MLP neurons of a small language model. Each row is named by its layer, matrix (up: input weights) and neuron, and shows model dimensions 64-159. Each number is 128 + 32 x the weight over its row's rms, rounded and kept within 0 to 255.
After each neuron's rows, "fires on" lists the tokens most often at its 100 highest values on Wikipedia text that the model never trained on. A number after a token or word is its count.

L3.up537 [140 133 118 212  91 118 113  96 118 157 106  82 117 137 126 134  77 183 109 156 119 106 182  79 139  89 109  76  75 108 124 138  94 133 178  92 103 186 144  77  87 128 103 131  81 180 135  59 130 131 143 137 106 109 130 142 118 144 136 146 166 117 163 154 158 146 129 117 134  97 163 108 119 122 139 107 177 135 123 115  18 166  94 101 119 162 140 142 143 155 131 172 134 144 105 169]
fires on: " a" 18, " =" 16, " some" 10, " several" 7, "yp" 7, " one" 6

L7.up275 [162 156 134  87  77 115  80 128 128 145 134  83 137  90 145 114 100 131 124 127 131  95 123 115 102  98 108 142 118 114 134 141 123 132  97 123  81  48 194 169 139 105 104 112 127 138  87  85 158 130 186 145 113 200 135 129 207 137 139  87 103  83 152 126 148 145 130  95 146 139 112 147 131  84 165 152 157 138 131 149  92 140 151 115 142 148  67  67 140 155  98 150 111 141  79 167]
fires on: ")" 88, "ir" 6

L7.up116 [156  66  64 131 158 149 152 151  90 135  66 120  77 149 115 107 135 139 147 168  86 111  67 127  95 181 151 145 105 120 138 158 142 116  93 114 193 146  98 134 103 124 181 105 110 139 100 151 119 119 147 116 127 125 149 166  78 151 181 126 148  89 157 134 178  94  86 162 147 172  97 132 155 163  90 166  96 105 143 122 161 102 167 101  44 137 163 149 112 171  87 121 163 173 132  87]
fires on: "." 36, "s" 11, " there" 6, "\n" 4, " countries" 4

L3.up507 [153 146  34 150 100 118 113 152 107 162 143 128 122 128  88 134 158 101 112 139 142 143  99 103 156 152 200 148 138 155  89 112 134 126 168 114  83 153 175 124 137 146 133 148 156  86 198  91 189 123  83 173  67 173 140 140 120 118 134 156  97 106 174 191 151 149 117  94 173  83 107 146 144 136  71 127  97 158 133 155 170 138 172  75 127  77 138 132 141 143 157 145 170 104 113 101]
fires on: "ose" 19, "ter" 14, " Car" 11, "ac" 9, "rich" 8, "car" 7

L7.up498 [129 144 200 116 101 109 101  99 135 121 106  95 143 178 157 139 136 143 162 130 147 131 200 122 127  67  85  95 170  86 154 125 119 217 145 161  72 134 203 163 132 117  83 118 111 138  70 120 139  36 130 171 117  93 113 110 111  70 116 156  74  80 131  71 153 138 139  70 127 108 148 127  87  84 152 115 131 161 173  85 124 104 110  87  98 150 164  66 106 128  65 131 141 106 141 108]
fires on: "," 65, ":" 7, " as" 6, "as" 4

L5.up284 [171 165 153  98 111 118 108 197  71 103 126 169 107 142 143 188 119  88 152 146 124  89 141 202 157 130 105  80  80 129 117 100 116 129 122 139  77 112 177 130 106 119 182  86 136 158  92 171 125  34 119 159 141 113 125 179  85 114 135 109  68 141 117  37 148 142 131 164 182 150 123 124  73 116 145 123 152 104 119 156 127 119 159 192 129 144  64 118 124 161 112 112  95 123  52 154]
fires on: " film" 45, "ment" 15, " seasons" 7, " =" 6, " films" 6, " buildings" 5

L2.up392 [128 148 136 121  86 107 103 161 139 160 181 132 176 135 171 110 126 117 153 198  96 134 102 131 130  70 121 156 187 101 145 135  98 163 168 123 100 108 107 108 170  53 147  74 155 146 107 107 128  90 147 156 130 145 117 125 132 158 150  82 163  94 142 164 149  96 149 116 152 155  94  94 135 209 183  59  76 144  80 120 139 166 121  92 109 109 161 175 157  85 179 110 121 103 128  98]
fires on: " ch" 19, " ph" 12, " dra" 11, " Ju" 9, " par" 9, " mac" 7

L3.up488 [136 144  97  54 136 181 113 128 137 108 152 175 176 130 105 154  92 149 101 144 172 114 183  71 130 104  97  94 119 118 133 127 121 145 101  94 151 188 132 135 193 113 119 110  46 132 121  98 149 106 114  93 149 109 120 141  89  97 135  79  92 120 157 114 129 102  59 184 154 129 119 163 126 107  56 174 140  90 163 139 121 144  94 131 103 136  75 165 158 135 130 112 135 155  72 103]
fires on: " Li" 27, " I" 17, " su" 13, " Su" 11, " he" 8, " Hu" 7

L7.up509 [160 110 114 108 122 152 144  77 115 152 158 124  94 141 108 148  61  99 181 103 167 130 110  97 134  62 142  94 101  74 177 149  90 122 182  90 120 104 108 153 156 130  38 133 139 122 114 116 144 115 120 105 142 147 138  61 156 130 126 129 163  92 180 160  56 129 100 125 205 120  89 176 174 151 144 150 144 154 140  82  86 117  98 125  96  76 125 110 123 129  71 119 121  94 122  90]
fires on: " |" 59, " /" 27, " =" 6, " ·" 5

L7.up606 [102 132 116 164 144 153 125 107 134 143 151 101 144 128 153 135  83 146 125 179 154 106 139  67  60 169  39  41 105  66 102 107 164 119  86 115 136  72 141 148  69 120  51  62 131 101 146 151 104 114 122 141 154 175 162 133 105 143 110 134 146  96  82  25  69 139 101 114 152 118 148 172 134 139  90  94 114  85 144 135  54 127 141  94 152 135 100 122 146  78 130 135  72 143 115 156]
fires on: " said" 17, " 1" 14, " because" 12, " [" 10, " that" 10

L2.up381 [183 138  83 142 129 114 133 163 154 149 153 146  78 154 141  84  76 142 101  95 114 164 102 157 118 195 141 110 142 143 121 127 149 124  66  89 120 137  88 121  96  83 153 138  53 128 164 100 151 158 111 113 166 182 184 155 105 215 175 157 117 190 101 154 120 112 127 131 160 141  67 159 141 116 113 112  83 125 159 118 137  98 142 125 135  93 101 195 105 169  76  95 130  91  55 110]
fires on: "Q" 15, "41" 12, "IL" 7, " Mississippi" 6, "itation" 6, " minutes" 5

L5.up440 [135 199 106 116 131 107 106 119 119 106 128 165 109 155 171 182 111 161 110 171  97  94 102 130 144 125 100  84 137  61 120  97  97 196 189  69 130 108 117  78  74 142 119  87 131 129 180 138 143  97  42 136 159  81 125 106  89 120  87 138 135 132 109 106 111 124  93 110 123 106 136  71 109 133 141  97 121 118 117 176 145  76 101 135  82 157 161 129 101 118 124 135 114  69 160 177]
fires on: " pro" 17, "\\" 11, " cho" 9, " %" 8, " syn" 5, " Average" 5

L2.up421 [ 60 149 110 122 148  69 143 145 134 110  92 123 184 126 111 131  96 110  72 174 144  80 104 178 112 117 188 149 106 140 134  93 127  98 127 106 136  85 109 132 131 136 126 103 173 139 202 127 123 127 115  90 148 147 158 134 104 186 105 172 113 122  98  77 174 145  74 157 126 119 129 139 159 135 126 169 155 168 110 211  88 107 160 167  97 132 142 177 216 172 159  81  89 173  80 156]
fires on: " dep" 15, " tour" 10, " help" 9, " would" 8, " rel" 6, " tax" 5